Part of a small language model's weights.
Size: 8 layers, width 192, 3 heads of 64 (1 for keys and values), MLP 512 SwiGLU, vocabulary 2942, 4.28M parameters.
Training: a variant of Adam for these matrices, 229M tokens, 4865 steps.
MLP neurons of a small language model. Each row is named by its layer, matrix (gate and up: input weights) and neuron, and shows model dimensions 0-191. Each number is 500 + 50 x the weight over its row's rms, rounded and kept within 0 to 999. Numbers have three digits each. A neuron's up and down rows have the sign that makes its largest values positive.
After each neuron's rows, "fires on" lists the tokens most often at its 100 highest values on Wikipedia text that the model never trained on.

L5.gate413:509429558554502384567538465426469466610555445547504569413505545539534508534572461454551518614447440451455424494527559520538514487503500496496468473478475414476479513545505471497505549551426446499464590502520475459513476551551444540575481459404563553552526498470481416491545561553482580632536425404494607511510450522466476507512516584497632497536521550550484573433469533474497414579530488441469434545564450513472635423508484517519609456531491494389475510544473451548499535474451481451472437476480432548480479533484464500548390478511439526527484502513463500525580404530489487540
L5.up413:446401528417585449449412617462444449483515406500495493552545463463484463448551497469571522478421501519471464491543582510509465525499475507566479536442575433528378417550418528481593469471407614460562535491583421488517505564608467533530475483455563478528454515515471415498489563526564449462515490469471517426578479488487580520518531479500521490463577470570551472514470510543455545546493462429525425507533526444557552476595398500544476452458542472528419493617454459457469494447460498451510526485541582533565539457503531510529475408380453410554511496522518387521488475527538535489
fires on: "t", "arg", "s", "p", "g", "ens"

L5.gate87:623447430460513542543542523519565439473539566432519544454479561519495491456536466490557471412472529569372540535507502387471564542481497500528509446517634393422546506477439502498493429564550519547522511407515466503563507480459538498474531413631513557484552502567575572462445513547518554502492524511449504385547515523477426484474545468518464525451587528550364537586537543516546485454411510469481443425539538455497468470502595553492444513466580473507520512556391580449513521474448478465578556511481519479459471486561483521440527510576453450495571527525434564446564488526481557429
L5.up87:472538473423500418422462497457569586482471533474446505557562593558523519537502431527534572485544533584486496506525453459484485467440488538436516481559493502474436464553511397482473501449569374574443530518497504500495536509589517571494371509515590587539512499547484399455502466431504486505505474518479532586501534453442496565525545513507510561507529575485496451512496523639505472490508524576433406522403576614582482521504485502494475570449432510374556492459406633375368460496490490472550490549490434484452427498473487468490576488459500491524478463512441490526525474450545485498
fires on: "j", "/", "2", "ij", " [", "{"

L5.gate334:529442468557535441440452480392473433476589486580432436383562469605549534445516478619449448503488528515478492505418508544526481455463476509457485548543460564527474492533476549479534487438488457532457474479514453432494505442473456496468451427549556538462471506462412528434606516529540477532484476529434486513482588431526493496447529446420463491478582466559479543461549548472472477536400500482492433432445553571423495461534494515440543525585613416525438439504439501417482469471499558528468484473382611494489459573443515531449581497568451556575600555536525566547492487580563470432
L5.up334:472541512473442524564495518450466477498593411559407537467450496582528502517460475530446486492451507385547484467516603494553557495438451506479491581608444561548543521536598506441481485505499430441427456517499431492469532407520481568458519460471441509489447482506625518531524444509540563499445446568459445607382505461585499593497533431440487404510475437575474475504491481467457387551483489454534535575508557529491437464484488565490465579562569484447489473520475516594578446510477547610458509494478543463455546479511416471527555412524486552575564456562494487557459387514486507533
fires on: ".", ".\"", "ur", "ography", " ("

L5.gate35:452510465583597516533558485522457455539470530508533448523561462441529515501451548536511478423457533451515468431551482436538510512518457466478410478493530468496511468532481544544503556450558469608453513429447485425566445540486533513560541541538518574556583558477535536440469501591489465502501560547471595504568522448456436572527484482511595454538515525550527555460507556541587484474449550478464532465481534589384595534446495564433538510564520487415465509552514474560628484506506461451502543594441440486487515409520615511383443599407399415431491540504516529466597586534484498492
L5.up35:500414500414527505494569490583500507558531464576434528541428427487493502601580465450443506511485502538568481459548421541502487398489484430574455510546503459457455557528528448502507496450512575527399470468471454564421647490536520459580523548581599524445513530532429470463479528528521414458510545415558556469437523448495408471437511478499460512639485430455604515529451472543579422485438495499423448418453548409509457461442563485497444466514457492453488421455476538532554487476453558487521508467473470472452559431457478496460463441515451499468575583497556551503512528471495630475
fires on: "o", "a", "u", "omb"

L5.gate243:534557595507439402468574518457432536568467485453490474569434516461559487509606474511462556578568496540475578506514485511458545425499549550527489556483503392467439519438596420474521513515635445544567617505468511505483482586512540488475531473504502525528486561523444489496516521492547567579505543633425483458501545426454385490569470504470581526506523506540475439573573527464559451477490445441541488494530450502474490472464466529562552484425454558439577538451520555397470435436541442505527469547523529483533500580493476567484606460476423512520452517354512455555544467506512430443
L5.up243:471482436555438499445531509502589569602489553462469576527494585460535431534410451455501541522471514563458531487502514553478464439443501523479496497514617487479419528528522450508465517508498534430441554508491473463430531539509523518498465598562493508560570619526525500527530517566429526537523486528494547534569552460521429524520482563510586570523408503514524524560550499459544461566486438411478556581506514477408521440500491461503585576623421476559500474485516608479522442470567479589613381468424511386545457441468539585491520463460479394568543417443502519517530416469497488522
fires on: "it", "ing", "ard", "able", " As"

L5.gate478:506465461508500491521583434562423489577476496605427538596457498507453559518559501500486401597522547457432476399469359555556427424508450548474487511455455607503476426433471471500432491520492497452491529524619493582485526462539550538435556483533430549447447458454472596500519483441475472514514549596505466425530468504474520582493485601515465429551510481497497461523527506493463482494526536498454482559468431547522502525487533558520503533512478496451507507574448573484410500402529526506551464437545555379545481450498439570354587600535481449456535446427521508475515526433450559526
L5.up478:545519564428522511456515475465478511576551415486570516501583450456533556583391504448520519518498535495512520368486465394483593508468437593494527561474482499465511443511591537452502483484480452520541510570523599529403535554496511504422535347479523465499373545467448485446528464421604500525402457555573481479435462475512476435494488506531453578467496517560535596504512525461485418481468526501509503519423485470570539494565486539493535453469460592522510574410466457393569453511513443483441556541555490498448521483575428583554495474505530448549595458494542499396487536452498449509
fires on: " (", " f", "or", "-", "ording", " ="

L5.gate470:506506522589571543497517603552398457457490452446532436450523469467547538514514553497580493498522437494451437499534493599460570531421534523504539453430523494523442650419444567550467524517536404428461519482543396507547497517505542519497448487512463584476477526523538530452420493516552532622520509421572581453548536587494537477559435395551514469576476464543354567506419499483495497460463503503504451546544508505457552557536429565555456522498482494438522492528533476567450456556555471523528526543469497448503517602506518551544493367493481456523516441370470479578504449559442497539
L5.up470:567498530530489402530507529430404506580511462384471445437483555374573489430553406500509433513466514525574493593478547467462491539478392495442590493496537555583555472464461635546538547561464487448553538537547470473428429504508516537453529453509505466588429441531493622486485511493548537558429404467530444507516476478498549431496462443595402526499482495522506449495463422486456441559498433448494453455508563506458563571536440474559489409519563422493539461523499453460542383531521501458498578571504506467526472550567465478491520467572512505490450411445521558580461476482485479475
fires on: "ap", "et", "it", "-", "art", " Sp"

L5.gate492:462553441470457498492518476537490449435451510504480478379529504555503575484476555504417398554566447529487519520474532344560500529478504480434446490485442477480454453432431448476440450513512472521507467437489461481531458476453566464538506496514559503471439464505480531472512465577604487463625435446542556509551543572496579543526535489514502476448493578478436569474474602632464532354452476611493441507509458474480478542532522516562531441529521469493472546468386546357495568499503521458581568491485559465428460576495592441509493479457474458517504517475483616512520498527461586411
L5.up492:503425504505607503468519565561469635443474570592495482440573494552423512527498438403575521514581507550446458555451523495466497444518519449474560472442476532492481502451531481527559516545504538410489429516450469492446553435504525569515556616498540521597499488569454487503514464442593497525452532470526459474469507580481511539493498493543430522451410485525566573528395506541539521506560478440452419471568570443590483544492387518554453435483392400545520408496447507501502466497488461524517511506499420469503453492499591433568371509493559470500477459463410448533483452586483588546
fires on: " H", " W", " Co", " J"

L5.gate377:603461496532423498447441526380437463522548473534507481531521442448597578471463537475547476456486519508516479482468525516511469510494422509507510522504520550554433505489411551503584491428592477534528535562499467450535500498544472520461368509434520607402548470549401451545486525562403518574545519479495498439423419525500462420448442486508476564493515507528396462445414539466544461571512420505455413543599556479534556473566418506449569419478517425491421615458482561471524445466505431480394495514443583443525453480530400484511519487461469456539486512490512437569518487537418546474
L5.up377:544529468626511437459477454481458469498547473513423505470560483496486496401490471586492563429490486547534489451459513463522491556461452454485597578422533473451533529505527602537498525482534440564509498509524631515563528523481483516386496467539478400462525387542567528539581488537484561505459409568410561481538403492512474459461457504469435436591482489535454459611498533486501543436491474455551574504557546525399472469560501543509618511513572497542507463588525531476520418528490505502440548528436531538505483426595543455495406509611558467591507525474470515494495526599459489603
fires on: " to", "to", " For", " To", " By", "for"

L5.gate393:507499593483553434381523484422563486501599548474563497440509459508489516495405562529484471545511463590473556604571525507518422472551508510491468556461463485568520499531540560555552485451534485483471568472456463526549545557532505446636478492613512491583479569500362592467477526511476463544575543470495478519565521558458504500561536419565498526492473538495500606481519499594451477488407530480521442591512610583491598526514504509525516560509530485483453522504417521486530398434445488475414531558514507484564461571656456552518580493532480491590478553470521476472515427517462488492
L5.up393:526474458441544538531460483529482501527403469484480363521474452440569545530500531514477413520507617504513507475423584474400450488558539435469540502445469547564550476487468541498555411446440604505537548477473502538553562480503431466474537409496522499551431422534438569522574510631488419438447530517431497585512516495504471555524479508451551552484576475544516620495484554469433527527495489397576511504474498511513514444447501589520614541453411527429484446504509488485570514489573448517463424592477459500462458526472509587492522530445426506521496533533594435484519448425638502469
fires on: "s", "S", "ters"

L5.gate472:524522472464471421400488515444561488468492551419535410579466536486454546490529514530576482468529584566427433476526522511402507503483460483504477402533479488547430574588478488492479550469591521552501519515563492507497528456515466556416441465496549502596455563430527535426581468492524589562456459526526562493450540512471451500486524485414521564475514486536486546433579563463509490450483460527577442533648607516523614526478483508497541461558440482518498454535440530510497474402503392493403475589579438455478446540456510480428484465448471427502467463521473458470522319557530526472
L5.up472:427486438452529555444553477566473482521451622535474520551553524586458469531470573464565517416513502433367419532508515570477493472478557503506504445490397539500468479523388482525463438491548620580492449412502476454487484534467454481468451421531496520524509583468495523437520491520547484551495470390575517494432522456501473509440490491405460635488499489491578489466554473533479448467450569560519533484456527524585515482410444510480530527575548441412421573391489416487521494524452451520432501508393436487466524447581484480501547555526526428492535432533533499469523378511572425471
fires on: " val", "id", "ed", "ud", " Ev", "um"

L5.gate364:497465463558568551505525513562495454457493522445480431554535473469482571534546484501502369484388516489504394536540401479506531415474479462401523401460474529550499518482432456519571434463496542505493505408525524532541416495479558448428434395462473442466424444458469517493563527508483540471501551427496495495457504471466505567607375410485560545494477450570371467554509526481454512533468482589577528507505439565420519488538564566524544474481543500506538450535556506378537480529509519507416482527491485487637501474439496636428577499497478528485571516534476472455521526571467589505
L5.up364:511497511366464461499522508503517476509530510470440535486461522559468497586561511545574503449425574475484481455514480512516435464549481584512465530551571577575516556506612649455419573519455406591579546526538588531406427517545512510569543462450474543467525469464492430530482523509528499567564455483519523485425519462483513428504441490456551567476505471497495490449452505511489449618576525431495439451533420603485483532481420594584506486436441418519458511490441569499393427483541501465532424632525461530438502540477491551549482482558461514498520595439471466438446432506479486458
fires on: " con", " Con", "on"

L5.gate67:489554544548595563481521470544596468495480468544507527535514442444512449520520426536523468450529457451524550462505468657514530550537550485520506524524530608467471458545487515518531485591472450514553510431525514487501455491507372462488585594566396498537485520475495451453465485491562539542475477531520476510572583580495529560532524543501595583509465447452460481452490502502519452590523550487463339443481567528451489535513492521395435458492536445539460504516396531511472421426495551447476557522490513467448521624514474496353507419542535502534580620499522491507484553449623543486
L5.up67:503625452471535532536537474571578565557471530576551506466573491548520460555550523451490521464550501464510607467596490517609566507427399546435476492538463555502461495537476593530486547516484441595449461526432534505512514512512519535407532557567523420493494538510611526484507465514598474548522459592530445502618543448565498475406515514555564572538499443524488473436550572531450467551504525431400623516441422523435526574507465464434523482529465524511566484486463431538508530510563495570511477456533476450502564537599511472365509528459477551545541546444523504486472586449550479465
fires on: " (", "-"

L5.gate313:491491460581569463526576440442503523419547616554550529531535478498528401488564469527479490458456486480572378403532505565503493439457445497538520465456514503508426465501508555496539533528592523450491489525502534514418467500519508537488533491506462500489497477549470493437587497525568532579530446483401417436508523437501403424473462544436546550481486465469398444565579510586489482545350505567531453544442567539448480448530484524429554451484598476540463506450444527510443460393436492550560451572505553460506473595529508589438554511508398529465461506364464477554503420519525527514
L5.up313:526430432585572466489571530512440403417527537521495485451455445447647516434419582463509480457524434494493492481504439437552441601516495482504504587502592481468597486431474476554455430511456475516537488469463537453474413456489558558551469389390467486473499482465427464487524554500447535603526501472490534460548463551490488417552541570479467534510454484488480521506333546528505421484543512507471434505445440461482460436455496421479493466448535525579548503565496454511538476560500488496542546500513579466631550542505465512567472474521507430447537469408532578431530556493408568469
fires on: "it", "un", " Mon", "re", " For"

L5.gate9:444579507453409441549459573517487522507534490462486498498483478477515509507455546500562546472557520513501430449508546513519497437494498429523531436508498496512464528585551477478455580459508468511452473594512440446439409552504461463517489592463523552459425550510535569518509420537493409474550476431399428584492499466492478511597448379568569460464460516543460503511517508530515476554516484478592486562577460564435559530557550546483496389489426486468484579433468568486562527524669505459512448581550484482395468482556481456458580382505468515477462523424427466592541603562477568466
L5.up9:541519497440409481556487366472596547534473479490477511520524503498526484482597525464579577459542490488431454543504425448535541566485477509487497483552448478570504462498514490572409570527515487500436517564445537426483515489445529503486488520544600596511541519518524574472519435615557460580511517481452441544441517486524457479617472515571605565510440510473586497534508556528536536572484539479525527467539464626452449530529590584554486515576427550527554487523402517483563539585480453558575534584508460439521500515500582439456540490506588452493551557568448500376487580465539509578
fires on: "act", " port", "ate", "vent", "eth"

L5.gate12:591521483455591545483462555426505384483551476561576498506476508507566671548538618532521459516524604494552511512485506458573530427521482550545400483393494524567443558542517457500540494508509630511484476469541497452544587509461535452545473341516496512462486472498479501579553584572405468530509479553467528511483445398492465406441547521466503445546520558530462465452507564546532613534504544498463542410474532514492491488508415481442584407499522543494563565457517520471500479534472501474495494550513521454529500539574439553464534577530436509497479539452441516546562471607512497546
L5.up12:476515344485593476425473509400537398383634507494447491560494466526483549460605558477482525418502530512449495509423457538454523500559475484505537500501508373469507500457484559510529497426533440560557475434460458456477517556569503527550547451482429548486519442526560422520517588514501498491488477561495524395468469548482492443502492418470485567575463474563523439518528497494492468456485473467496449501537532521518536455442463530474498565394588537546383488507462478466550546499465471474511565583406504465544442441445432555458557555554490497416440548514400400493551542614473507554
fires on: " to", " expl", "w"